Part of a small language model's weights.
Size: 8 layers, 6 heads of 64.
Training: a variant of Muon for these matrices, 213M tokens, 6510 steps.
MLP neurons of a small language model. Each row is named by its layer, matrix (up: input weights) and neuron, and shows model dimensions 0-191. Each number is 128 + 32 x the weight over its row's rms, rounded and kept within 0 to 255. Numbers have three digits each.
After each neuron's rows, "fires on" lists the tokens most often at its 100 highest values on Wikipedia text that the model never trained on.

L3.up333:110146130157149155199090165118122086091092056153140050140162118137148140138113111046111067116080098107218115097093139109097150082112105171128117153128170123139154130193158115131136182107127101142101074151090112121060102078121156145178135118201105118157165103142176131113150119169112148173157115107087161098176115160180134139094141097092123117083191144110197115090131192143156111158142193135115081102095146122137099105147100171151179146113111105100144116117142132121171114139137161134132174111096106098127142138116151117144127136170111154061028114088092125152098138160134137085
fires on: " ", "ip", "ter", "i", "ent"

L3.up42:091139170177078126081134172128086145133125048078176121107125115125120108144142088104098119162156095147110079119143117155156144194121159098142136131150127091141089144101163168132141108137114155131083112144147160136095131177163154071130162106090161159150107176143129098170152130091125163115104057101123164075095163148158139139110170144163158146146125137170173148096111136126164175171130102108168152122138108075149137111131184159128093103138046116156188193179132120083151145145086084099075181084149088148108084103077083164116151041169138075114069086164141121149134147094090187122
fires on: "at", "n", "overn", "an", "em"

L3.up555:172157069093130145149071187078088104128122105119158122113024104096192087103107081138099110102102066130168122102141116093119095109136072127174168112108126149079126130166103155108166173156197165072122142148142102099148104088102128174152135194107135138151163162135151154177126116078156113100087134065136085143104172126154173166123140115144148122116152143139130138135114142155138110080109118147141146146114185132213185123115090109063183150128132084111131202068141132157106091112076126140069132154170136153133092145124132167087189138120184136110151152147105091145123181155111141111
fires on: "ow", ".", " that", " but", "if", "ough"

L3.up412:113115162162135133086106181102145080105107137128117147115169116178119153097115130194149106132070129079142155122167155155146115153177167132096120078114122070157139098120121136141112161166134119094133150172167188163119147135105156130132073067146162091123152118151113125099139139160094158145088113111106086136085188183105133095112177166160156160207118156150062100111115101160144092123079132093130081137107159043201140116175136088082120165138110099093138160162089058143094171100097088140154143119126137088137128062165103186129165106091154157076130180078083068110153138154167126113
fires on: ",", ":", "ut", "ud", " st", "ar"

L3.up538:102148147127176138119145105130158125093128086099125122146119203080144133093112196094133148125145134131130125073116099148145087160095108173131134084105237128111105123131117129123147137175114085128083158133160103207143109086162135141089189130122133120137138102120135181160155122107096162151112167128107155123152144104114146162157109150142119124156126123088147115118140134127047160161147109161079110105117129104143093140107130078040100138100054139100065099162125071156130192140106044162146134155161228133103153142125083133109139171148147148059100157215102151115124097169063115146
fires on: "er", "ad", "b", "ation", "ount", "ated"

L3.up539:075114118101131144169148140134173156167119159123115137111214120136172132065111113103148151148128134159132118153093126164110095091130117195117100146144155139181165151104069151139089136109145081162097090159178147108155162097151137120118118121123146110114125057090094141113121116180161142126137094167063152162114130145165169082171101202147069174089150066174124109113121123158150159116086147112121117146108120125073121124147096090000154064126126169174104137138134080185129103164178139107111087108146119077136119131082115125144181180094158129134095147158169053085160154092136148142
fires on: "ing", "ed", "ated", "ver", "ation", "'"

L3.up124:095095132126141097145116099142179103115107082090127106102133093080154113149159123146103144114144113187105146147124092112141115203078123156102122080108152132140111129060096138130140149169165174120102127120148145144091141144150138110133167081132151102104135136145167109123190159042137171139138073140088123135098117068194120092136153071176216188132226106133140156140131156178097150141134090110103133191119157140150089097088107147151063124119144129088164076197140142101091173146156145148146101117119093136154105175052154100055169124131163125167079096097115127175111144159121163090
fires on: "w", " |", "et", "ad", "st", "il"

L3.up346:092141174087121086097122090120128119183118092117073075129121110091159124122124145123164143165110096144140132113153179130121137140096104133147163134158107127148101127139084110132162078145170115110147142083152146137180101163087116185179108104165112168134117119029117133118152147122104148102154166133110096177130150159094137158124138062163102150128149159148157210113123114137129102145159118090076118061088140146091092122138147115127176081083087152115145130114106201060133159145158139154154097158190083125138140167201117107118131115167129148039124108120080036202125136217107121097
fires on: "O", " O", "f", "th", " o"

L3.up355:122051194107128128199089068153195127131085068172103124124102116176145110121127141138165133108156072131115078102143160181133110106117119174102088088056151099149133135104103149193072138094112093110140148085163127110130111122088090123106138132144095080119122157117161167138140138149143141160119123102140125143136195107090149144136129106150102177069114149120160188122160115139153196194153149105067150152153059188154174146124171101161135102163122149121101101117169066131107150138091121145153126118135093105157135136101161126099127181095132093177121159069065209160084117161133170102
fires on: " A", "il", "and", "ok", "et", "y"

L3.up541:124129125085118135162102128146114102127096165167157126128088096113143165133108111198089127106074084226127127126119117138183088114124069113093106160115201129149110056108169157090136135095051100140132163192140099127139099150120151093142155092069110138132114200107083124104106181166140119132126171117137141152154141126137174081167109154153181139167163095149107112109152169085080196112129122166058141211198101181114221121119089139065124127119104129146152148162146068147108124074119087094115132124102125097121109137133125100116097143123172179148166090151134132127104116155148143118
fires on: "s", "ed", "es", "ime", " or", " km"

L3.up416:131147111061155088085131058170194164074092147190141212140086168105155171126083151107136077109120121121146149080135097114184154171185137130085167142179166158167078154099058139145124156135170166087087147095101153125106128158128117098111124115128165153146140138132171099171199157128085145077147136088111101124142122118090140112132135148108133103118131182110148105168163118091169121151098117177160131097086122095079141148122101153085174149118085163105098151111092096211084112169073107144116173131119139106126179153086168071110149116102104119105172115126100146160156179092161135103
fires on: "am", "om", "k", "er", ":", "he"

L3.up741:090149108080089110155147095189134154135141091108120176157210133085144105165080130111172071141162118070142153142123061106144106160112160133126136115131138142043059157104146111122075132111119075176065086104122066157155154113123150174127124107170066123068115127146127113127158081141095133093094141104135119088158134140104136060184176135123123147133122196102111089155166118144145121118165174142188074131082107080133168197112119144126158144099203143121124104066157136143090149152113215134133120178135082105127134122151088139121175123106140097145121086100144167111172142142140124162
fires on: " |", " (", "ch", "v", "ov", " ch"

L3.up0:108164152125132125155083107044089125078100156145154101133142107140122149121159140082084068154104149099208170122169089195142096109096178131131153108152110117157127124131147135128158149160121168150103148156124124191113133077115168141091103066091102124146105151100182124121156124091133114093125143123143189149084091163132139122215124076131134219107192130167163094168108136190093132124041124185103042139105160135119093096164095134158103093132170113153113140107071123145119104126145143146147067116086168137116143093112161074110131106084150185130156110162132161109096153156161142141
fires on: "b", "ov", "|---|---|---|---", "ff", "ir", "k"

L3.up119:122120107095101102128173124156128187179127111197110136128152123111141123155080129126142128171119034103168144141109127161088166150107163168106141137144122108078164107175052140178116128096137078093085122137065110114152148138137138090107089175125155112095175159179109108121148107143146101112100145131150153099100093156081103116127164128105130167125138146114095136148156154129066118156048110208121135155127088080210070133140160132101165104186077145146182150133187112093104179123103164149119079084105097119127062086159111149136081102105136168162092174166101084128154149186094142163
fires on: "r", " ex", "er", "s", " ar"

L3.up584:105105160112131120132136080079171172094112100120128169129123065162130132115117118115154158102120108088102105123118133111109096155102109134157124133198174116141088087126067170145154069166198051143133128139117096111137123130155134150188112156153144131151176121076151168100126125124128171090134129216084112154106120132185191084157100156144233155112165160082121137162130136102158126223099117165124123103132088133139115102145132129079064118156167133130151133123110187150117112144151176124064164129058088076162152141068096088150105141069122160159102116135083154109104127067136129136
fires on: "er", " I", "om", "ter"

L3.up537:083131049110139122096195167173145179132151100143078110153101146172132158132082127091113145148139130089183071148120109094060146122140106128080103067143066136128129148141147143135085090147160157108120202121113112184159155125149144189141162130122080090108068111141168142089133118145132140090139128110130135124178155134146090177186126151158073130149070136124105091118163107111060173129120071180136148094090196157140074140165119111119102202163150141114147131130136121102118087178124076054152144156152099134183181120128095106112134119104116127136102133149147048163116174083158148161
fires on: "ul", "ad", "ab", "ed", "g"

L3.up607:130083109104163146092155137149159149173134150130098125160156158116112151109162132127071134130110091140133150117170125120102180130143156171164040150092092104131076202123113096122165135184066128095079120125130094126119112127168143161123129175123101087164098192166190173104066172077105098122160090138076134157096171111122070158050149132143115117166090138144154126149179121148162180072165100120116148116079150146151106093124144089185177126106140121080107161143151158128103115094144057180153171151082098090127101120137132142140112085148166120129088037174104155126136090116142152183
fires on: "ing", "est", "ill", "el", "ge"

L3.up632:148083114073188105158095081129150101169162188098085091145086142079165128151103101122160093145159148095090114179054126165203091189121143160125141136168159073077135153114067118105120125115093085132102083093187143115156119133172107124132114088082164139161123039131119149145105188150144187113111149134137077128131119154128133166063112134129175068127086180120144110150147161180177106119165124153138128113183112153131078127091127172155098113097124125146130092119158108110126148166095146156182073104163127137145118080159115132210129095099144112123050151087172125145133131125127122153
fires on: "y"

L3.up357:072126147139127157085108144083146089115166056101147138123138129131066148110150180043114225119202135136148112124126119169072110119118140169169086085156113083144064116121128121118125124181143050176156168181116111158147130139130147159104078089174107087134121146112131147107185144121108149120115093169119165071140162151135213171137143188198103152154071137131105155089119165106122101119094094156154116099117155092117167124134136095143157130083109201127147154128170116133097128098081080163162127098158128100140143093089130135168127135112142113104118113146093043138107167096096138165
fires on: " st", " St", "t"

L3.up405:136100159178140119133101135177114126188044114081100132093112126129141141194123126109123173107100122198118137136082130140107220164108117191107138084167105082074145108065123143194082182124160127114157122099096176125100129142195152087168126132156145116186072118138172151119171146088065121148136111127121129128127154160073117137143124133124109161115157164153117185093101141083066159111104116131190157135042188130158165140138102165156101188116122150116116143115113182115136123098127158120152101106151092069123109124080121096088142135142154075121058129094140104133082125139077150105
fires on: "ent", "et", "st", "our", "ast", "ction"

L3.up139:123146103124200137095148160050106118123134162125063080165155102107070092105132118163166153155158086117094134142145096069103178107149149112170126141148113113150160095164133164143112113176143111171087121129131135140116118076057121137132155106127156147142111163071121081165131100116119053172126131133105078132127153104049148088231123165123108145095108087148193161080161132116134156113143132113132126107152149190153105083159114136097091121112082121148114169165128092129172160158152070092158133117091186116165197108124106158092137139048118170124118175112123163121120169160196097157
fires on: "-", " =\n\n", "\n\n", ")\n\n"

L3.up600:132134172131167096113111060144096106111145090046157147138156166137141159151125161108166138063100106136119175121122170136038102144070180164124162167167114141147108082172142128119153108144146093086144103171129135186091117121115140148139147140161092228149133062129121157170143140161133150103124184148081107106130136188103126127172165121116172098109097135167117099144118166152122097110119103143194067086114130060177182115156122122080127084099079157132187114138099190111098117124126109122152101105184067118176136114123078179111147074124116101091104118086093111136178138116139095151
fires on: " o", "O", " pre", "ter", "ild", "ar"

L3.up610:102103146115087089088056104114122128121086093109126126151145141159190077143092096117100089136129190081137104104121171125118163102110087152111083113125182180106103151166179065089109119182088142122109110144104200091098133148160089069179129150167162099101069125144104133134079148172147077144093121159104183131168141159135139112162178161119112142123130202124162134111087116141065129134127083096094115095122141136138194157168114148123175096167170203157127122112159060078120171120090115078170126194158172100114133109143151097127178182130152171171125131140151143133120165161139109115
fires on: "ed", "ent", "ated"

L3.up714:102106097161140153138088130151100101182162102074085178145156117092188145111101144090125132116202097130129085141109110151091157115094143168121082126155139162103077116133159182130112145098121112122129078095143135149208162172103133149122190150149160130078174096140099103137154166118142143181109127191130105169135122139145087090166113077144121133123122135078075083118163161206134144156100085109114116143095086173162135181100090114058139164127204035101125080079148154141085120077150166104139141151185145135111162123103114146113198121129114191107124108096116113138130170111110077158
fires on: " ("

L3.up697:114149104127131134100106135116139150113106145161065113175126118070123148161148075112208139073087150112144125080173179118086144077128132116169121183109141138089134155128118153135098136167186119136121110115145132092146120108168110132116131119159143138169099117084104114115123056073121080158097108176141166090215081155129126179146148175130139099079121122145167158107131109157115132111097146096123113069116126187176080106147139099059164118160066113098083148115117118120109136143112152177142122123043124119147197133129161085121173202082132123036110141185176172154151151141175154176
fires on: " to", "\n\n", " ==\n"

L3.up592:139158107123146077152103140148128139129092130191085144130138103119108140162128140189118133143156076226167119129106108097079169106144147112200145113092101059164127133077112125157086114110162102168128103103140164083135104182175157157128178141067112168141144154144144149049137101158105114127150166140153125087106138107125176114117121117102168128181104051129104135129102126175070161150092090138134075128139163143116142152134166110134125130099113101050190159106132112191167094119133082098155053156109164143166129086151099145151091090119123123143102171120143139105053108130156133232
fires on: "e", "ri", "at", "r", "o", "i"

L3.up378:120139085175168132148129207126121091179149116128156112139119136129110147156101100142138149123113170122122100092167134162084086049148114167144101170155140109132142138130120151159099080057079135140119097146116196090126131186127073118129122151094095104104134176101113126097174108089124129081170116142121068112149145175146135127202111114161112081105083088063109136133178097159210153122132146140104162070143163121210127110145169107100104149105113108098078066176135160149194098100137114105096198159123129094134153134127153085178141163165134128169108174177150052083122137111112163139
fires on: "in", "al", "s", "a", "ron", "e"

L3.up548:163172114137164163120127086169135173118074145186102155143147107138124101125127102190191148093163088117126111122088050154137094136108157181137146047123146138074164061116102097072119189151120172134111090065142123089173187102121145147152159114096107156147135172128169122147176113111088200101157111133145126097164114131128125133105139123106134113099126135133086143158119131061076087068176137103138142115167161122121129157109118131135055129155135107172124142149070138127116153180119207146166127146070095152122142140163149152061138138147141183111079066127115097075167125126109185176
fires on: "a", "on", "ed", "er", "al", "x"

L3.up644:169093117165120119112092118116131146112147111085148144108135156130142079141139121133117118178176175131148158080126131154100132143151117162145109143131090095124111121101103180142121185181085122163137158113037151082109161059066123106165147163140206168085072114111159128174163150158150148159097097157208163153120123084102110090182112078093166097087176133114110126126155138216128119135092110151126071097118168130140153109092126121129077103166161104123137082155110153110110092100111230129129074126166123098133086132170087149127175112115119153162116071078124168078178091080140137123
fires on: "w", "ed", "ers", "st", "ir", "ors"

L3.up658:134160166083110101210191087145173089148155145124142135177146094160113088153122064115159103154127118100160142118133112138111160113125129116098113146176155147141152129129125159129095168095103114124131109071106131181147195138146143136147121129167167101119135101134078090138173102166070038085140126101122079075137107131130118086123165202103145140097158219121124114094148085095098100182141179120151145151117125163122142103212168130049211118114149116200098100142159128116091136135103129115152145162140106100100196096141119113151087100073133131170065103105129084151120127119110093091
fires on: "'s", "'", "ent", "g", "ing", "all"

L3.up37:144120117080186141162076124156147132053143106108102101219167119124145094106112122102118111090098199141139100132098159145115139029122138150146079136109090138079139117064118082159183111128130132120105093110091113157105158128048128167147102198130149120174150103148132115177153170065130149115154118132079152134090128166187168138197121100111089109095054090114110096166164176130112054137126142199157120177134129160162121098142128142135117169142135153132119151170096120133139168128080135116161195155109123193132172111141167152154117118101138126080122120086130103148075143151155125090
fires on: " of", " out", " under", "f", "-"

L3.up291:117123110097157117148168153118102161111137137168112101137166130112148203051087104099134117149184140155159114074129125120144128095096164171139162101179107084107135134133114112128108102133111144091155147096108127132090111126197108149152112062140089109131113112151169172104134087156185091146065139114129124117095075143154156066153141179103092140138105093117156103190146129093121200141134126106100148115146099154116081221143085156154081124098145115138150131064184167179120134147087134071203173116111142185122073104147123121137144196177111107123167101080145178135132057109075129075
fires on: "ian", " |\n", "ch", "un", "ran", "ish"

L3.up270:113108134072148167106103103161171122094197133000156095148125136157129076157144169097133120130141148205089125159116144116152126142145108111167104126155130124138145106143140182166138099137059089119130165140080157100152126147178114138189080106113148110130106156110152062129145110135092169103126111135112201209108101151109108141068118111134154087142088109146180101132142169183155151128092106134143086105101146085124152107140104100141077139147099147130136139087132122103054168180123130093128143063166131136167194191168100140218141106117145118084099153139136086075163119129091124130
fires on: "j", "m", "y", "h", "g", "st"

L3.up47:112140138146106120126144079138099116093108150149149152131142084121114148131120089044136132122113116125102114149108120132107091066105170138102123162129182155162116114118128114154163169120133077161126146147148150201176084093150134112171232093153175080123156157103082117102093135075110179119146059181111140113144125112133187147115089129084162151136153143099173060131080151149156200164091164138145123184117123127159139097121174106114104139115120076072173140095073147206169143177122083077138120097170116124199089130198102157126170163121191120125103100136130092103109074121140137144
fires on: "s", "t", "–", " to", "ason"

L3.up704:139090073138124133108152131122074141176062148064103154154140098201152114155093198132199091135122153160135107162145070120115136121174104128152147108126134121128115112134071180094146136135118113191119139152156072122123139175135103180129138057105175126099164151099074094132169057166138088163147154109144109138150110111110114123202132138102110147168119073067119138128097141148099102142058093140144126157122146178116129118133095114075134155132143114078135154173150136175073162072139097080115109149162120042147176151115128139047129161116159122108151196124125134054147164152122096115
fires on: " (", "il", "b", " of"

L3.up41:123175093124109178121106129035152151155138097090160126105095152041157150158065103161098156072095143077137104147157169186134139173169106141133143130131071128157093119131097171170185118113066152129117126089161114140130114122139181159118123073066159129129179132157116126152085124134064152120157122163078132129149144143141128111115089132160107082209119117163118174159165145132181073155168105127127098113133122156143160142076134157123145093173151081119115134099132135177089155120105103140107160135091167134075211156157151150067106165155137160171129117098050095095095099135141092085
fires on: ".", "ile", "\"", "ough", " but"

L3.up382:152128146106177129141132142177130148098114161110219114102166152169211113183170152109096103074141112065161073121143083108175136134140168145086148166148176169123123118169092154089123140135136171150124180136095114143123155064073109162153137160109183111172189127162106122142122079128171072086156151094124065100057096066102154137093130165169143113146138117109110143120109145099119159154090096190098108099124151136135175092098120157159103143113108090136058146120184090109141106099150107120153088120119154099106109158127142162106130075130151089119152111100112136098116085081049166183
fires on: "t", "f", "amp", "oth", "her"

L3.up400:131140142109164148150071110059120152101111163107156161141136100111164075105107089114112110107086112152117190144046145096087123146156121138146171175122059103091128109115054195180072140111097133131127180140165130123135137173158118168098114117166118154100141082135125158114045087162109087116110119087043111150116124127055155124055119068090157112184110169156126202154141090172091147165170158125178133118123154128101137158121144124083119084100108110125125127126097076166095135122135061134125127140125161121130145113150121160115144124140147147173170154096152147181179165168134094191
fires on: "W", "T", "te", "e", "r", "y"

L3.up568:140138060167090137146172088168134130105122143151197079171102108116116155123094091107120129132158104097101113136114165161145152145118163132164123092113140138118146107157106105101125148116149077121138146143081120165122126100078047129129145160127117068085122109175149033132088092114157107050099139119081138121170118156139118164127157107129071147119138123080144143102197147088083097151206142070104111112068170151134183175160155089072191133112115156149179184157157163125142074159139119115132097168209069096124131119144121142146127137124118111185156120070148144085176164121131090172
fires on: "ed", "ing", "es", "s", "ake", "e"

L3.up241:182056150157101180094171161131117145115072103148153171165134115108170150120126187087105102186146121173115100139179130117186125150116095122112118037116154126157144138148113114134167183064123159098113168089061154103174122095148129119101123082113155120129107140102083182073136151126155131058104143157138107168092211081088087124124169114076179115126154097165121087114087154100070094136116146075059099156176101127157125105152135151205148135150117148172132071155118109096122184125101097118133126168096140077125145154113145124096144116159143116124095098156142094148137156168175103154
fires on: "ed", "b", "es", "op", "ro", "el"

L3.up764:111108122140077131140134080111113183191143171147127144122120162205160170211132119137110130138109172167160165151129126056117105121062165190175115092144087151098186132094109170138107116114106055129116158141093092154114130101154162130131164131129205125200129116138156167089115167077113173041090111184121103123111130164145107143155154149109152086120100122168139146127147082115095073138118145107138085132101124164120099071125165182131089126105174111098062058119138104094109125148159133153119186161141106074151146110162145118164135124157155088158101100162164090098097111148090113086
fires on: "ul", "el", "us", "ear", "ly"

L3.up406:122138142144208155182147078159161098154147142106100147196065112157139160134093090146125135149132197135159152110160069165127113108064138148137139110138104125097114086101124099127142215153101100100176108152115103113170174159161132078137094137096135119167087138125142117166120175117097087084126106079141117140108165115207135085187147148161182145140097085154110159093134157080102066157146134163100170106122152147173142129085143133118122112143128102125154127092066176131069113145125121080160072167171085119077127129102108144103126173176158176113096095185116133075163064083111112161
fires on: "re", "al", "x", "g", "le", "f"

L3.up663:153072090103061152171145096135152086159169151095061123148124170131200121153117127110142159104120127174105088143148199069134134064170162144099081188123079073101120134165131134074145102042045145113096088088092168107150118082151156166204106094107097122165122172162149121091100136194135134140140144157120141160147147118156139164118102093180135160156088087142152150151162135120157108161120136153194101125158155095120156118141111132098129141169137109156064142088148115109151144114132128155128094194118107091074101166094197090112131127133147173146122102098141128117140061159134138142
fires on: "p", "id", "ul", " P"

L3.up219:084144135076131061177133106125084122180178133170118121154112086130118075155186152102116094151087072188186144148141123158139085117140138150122132138111149167123102092138113112193134102078157119086093136157155199089134070179206100127149189165099202084123198079171109172053107097080108141137075084122121114118095103146137138132158143112123123131132166164119161093147125154179120096149156144137091081149078117066129170155110150139099146131130127132140169112128187136128095118126104112074092116139114123064166173116109081078165151122140177190149112155140139119138126151126111092109
fires on: " att", "v", "iv", "l", "t", "and"

L3.up498:221117121133132160057128181149158126098135141112149116131111129107187101164123108100132120070128127100147091115097145152108128106097129106129079126152109097108083082168177134098113132119146125130121126156074116113184183157133146125077115185139125127086082086172143124138198121168182069072131186089074135107133098118115107170145119094152094155108151149116163171154214088155086108185148103033107136151119169132124165117101119147126110083152157132102172187095098111150101071170132098100144146161185167106140113157080157161111150097157143106108079110074087115117130164134172183144
fires on: "ing", "ed", "ow", "p", "te"

L3.up232:024133156128151131132156110108142180089180146148170121125145162105158186162148094103084019155081121101150116126101123097094091145159166154109108171157171161156138145181051111111127136170101111172143128118141162098143151080090128102137140145135108053131106141121157142134136097114116111141104096142066171128098135140154123183161120124099132136106130145129125100105114171117145135144060179150145142137129191092122159117090092142142149126092109155169066158079155116153183073161084104149138142107144084179163098182073121139104084085088177097180140142163162126082090110093193121120
fires on: "l", "s", "end", "t", "f", " "

L3.up182:187138108145126142155114097153067084125110142184089114161170117146129165099129104081085131109114163095213146111091147188165149096151095109158147113105160133138121150138083122185149140183125121121147095076108123156131137057179104099113141103142158179152135122151080177131097097124140105082109166179189088091082138131087052140129136069104142052134145144167051194149152182101116087105150109178195130136109103132139112128147141122145161147155121117107152087148155159138121141103122089156108095099114117128184114089157096117178175070158175161104151095064113138132150103130135152066
fires on: "e", "or", "w", "orth", "o", "ig"

L3.up451:056123104137048144102128079147084161117136156146074145128144190156105170134130145131109118115127124133108161173101147138095149140100124139120153148098170181177158104120100102146103179095121141075107082080080177145166100145157095103115176115098155166099084155140146109134135182136083133140108183118111172127152129125076160050138157104135156147107097139089118098132104125120071190094114158126182139108137154097169113146080127186204137101106095173153106205114125146162148164105113112109159143126205174114142084128140111050121135095138072093127087157177043181126145153138134138135
fires on: "R", "H", "m", "P", "c", "st"

L3.up613:170161139142160104127131122098171180149102111125113107164144120116119165093184146103131071052146160089043134170145131074106138094111135115110140075193101084075128078204117163142129127146070125170129097148107100197135088105156212145074136182140119098118071104147047126091161093124071125102094149112183082081167137131108120097172188160136115143174128093138128109128159128158114123126143140169173141112104163188166109160139125131093126108149166131146094157054130095108099143124137156145154125155112161141099107155202140102113136119134077113119180131115155148103083180110121142105
fires on: " on", " not", "ward", "ov", "z"

L3.up60:126132119132041119081188137193091163100186099128161109159087132154087105104114133104136149106132104133146102162151170138124126123131163106157166104128160084155164132130170140106097151109165137130131073107098105156133096128115133085092102143109155131124164108124155139163141153103160132152069059138098188120136167136148098100081119078078164183204089088205112133130131142144102134104088142122131049065106156118121134149179133184122215136120109068087114145089102104129099135151126065143104117187163156133157151135116121106199126134138077138110127163185050146097137127099147165193
fires on: "v", "u", "st", "e", "m", "op"

L3.up144:129065111142148134114087155093114120117124093151096159126139123150117107150131078124186117147127089169124138158122177140134043149156148125168129146106118131168066110154094162133118138099103044148133161121110130154099106160133101166125122087139075069130216129057132096070139099103178151158100109111133109076144186156145141153099114198133210185149143107185101158099103123117121185122080091092180111112175124111092117098132175175134159103086179118136143117097139133096133093140080098182141088171110063156111189077152173103124161097152150139137155126123173165092156125160108166149
fires on: " inter", "ash", " cont", " att", "el", "t"

L3.up23:077136095130133114132133160124081187161157169125091170128143102095116123114123112127157094214147133088133095147132120152132127111136161114135113119130101130138171126172168060094094120093045137141085097162107153146146080107068200109158121125122121186132099168128121091043151105153144103190149134039141123143178130165106154193163138073121128134123082148136134124147122127110143096153172124163165143039143190146167180186121150103096155127108089123150084107083148106096126190133145111096156136154084053120132106190118133174132161165155119148126116149103116164067105089083123132117
fires on: "s", "in", " |", "ing", "b"

L3.up598:141148141144144160159187127102122193101154115151164065112095149124159095122126101080146161144134142166151090082093146131114161081117055176075088139111201141094059084146074102129121142183145128147087129146129055103079139155056135131188122108100137067099109124148133153148110068118153111118105152125126109067171150164171075145205158163092069106183167114144145136183121100126120104105132116154132121121165060133179135124148123159116145127089137142139145153144118118092118137150124168146177139100207155102074090118096086111151171137145159103125095109103132147212155149111132114166
fires on: "ial", " a", "al", "ational", "ent", " the"

L3.up306:111106118102084138116102100180154144189097076152205144177118095182186198168082124115136149143147109154157143191090120117087111147162183133166050139118115172126113079127096173094137147136117111122180108134131135132166095145213120139118120129117097164089115181162138143102156149153082095157103153122143102137105037195079113158136080124044123163159116139149119161115085159108117054162182079089086088093123069140159148110064119139178146111137122104083130161151155113141054133106091079096154167160139118126147158158113125143153123130114127145132126132138145131123169135122120095127
fires on: " of", "ing", "t", "id", "l"

L3.up209:127138128192116130128095067074142129161082106074193100158126140129116142192110105098205154140162161080129110133149152099090129145172127158151139103114146078171148123158113103150121096145092106145087125153144116152152114153143121136128050176137105108133130113140076135137127119141155074147042137102106120168149091086163158101101156179152121105103190177146153190131134089061142094207063120135148122145132124155197146159081086155178157099145109111122154106168204137134141150108116083122138132073130062158164151132146141121146068130184140096119093174093089135109105129082119192127
fires on: "t", "and", "e", "ing", "ate", "ge"

L3.up299:132167113164162104155123075141051061081138112102114095112152170114146166147067081163131136155141133155117120159136161165134133138136106078157161059139094123151139063115142143077076065144152124093083155107145148122167140073147158095126119119097120100128102161134120142159203163116188114147138114093145094187172181143125152104122110188131181151120106154130093116197149091130144154116189072168123123211189100114146101135099154136056163114060132124183143142173103101165105143125091102153139128160141138131127114117135113120147145054146110107196090112104108177128127115111101149066
fires on: "em", "al", " m", "re", "-", "an"

L3.up129:097138118138125090103075122126131148117133163157142128171174107120154122153059134094120105145157157109081142128142180100098151112113036157127139086204076166172139171131161147136085171120133136159164109143122137135167113163138167152156152096108137107060123131076133134092072139081164082155193217062167162117100152130073159114153135139140114120152091188142100059056113124134115130140092087127159109111120243112113138130185091128086151139121142118161133121088153097132160097150137102088165149169137175112100106151160124127123069106143110116144135127149070121100093153180086091156
fires on: " had", "ill", " has", "ed"

L3.up221:120125107123155145128123145147117098101105148147102100144090121074106183130114086121107160116100145117151060128138123071078096121140114095150121117142156117119082043106147116151179126146114155196065102118161103107152122099137173101091144112142092128104124153189207092146148122169122129071090092151057116156125230129165163044161108178118096138162138086125173108159143129107090120149181186122148118119152174107158117146123147120119115154143161098127141082113076116108158149171197180158121136239178111056166174164126100129100111115129144132109153100107155110107117121135147163100
fires on: " pl", "pl", "ul"

L3.up308:115155110212125120150102108102113078081170065103047144175098147096175083086081151114144094120165135146162108122063153150101203112095151125143105100112210164205117143108117180114075131124182106089116145155135111147138148120079145221181156148158117121124136115163106125030097149085085093107156109121128130085165168091167104112112130139148156163133124126110123107128070103112047122148126137110147093137138149113169112131143143113127143158123087154097138138108125132061159168103099146120131127129131133179105161112136153117101121073203149103146107151119140170147080114150143197141
fires on: " ab", "amp", "av", "ad", " (", "b"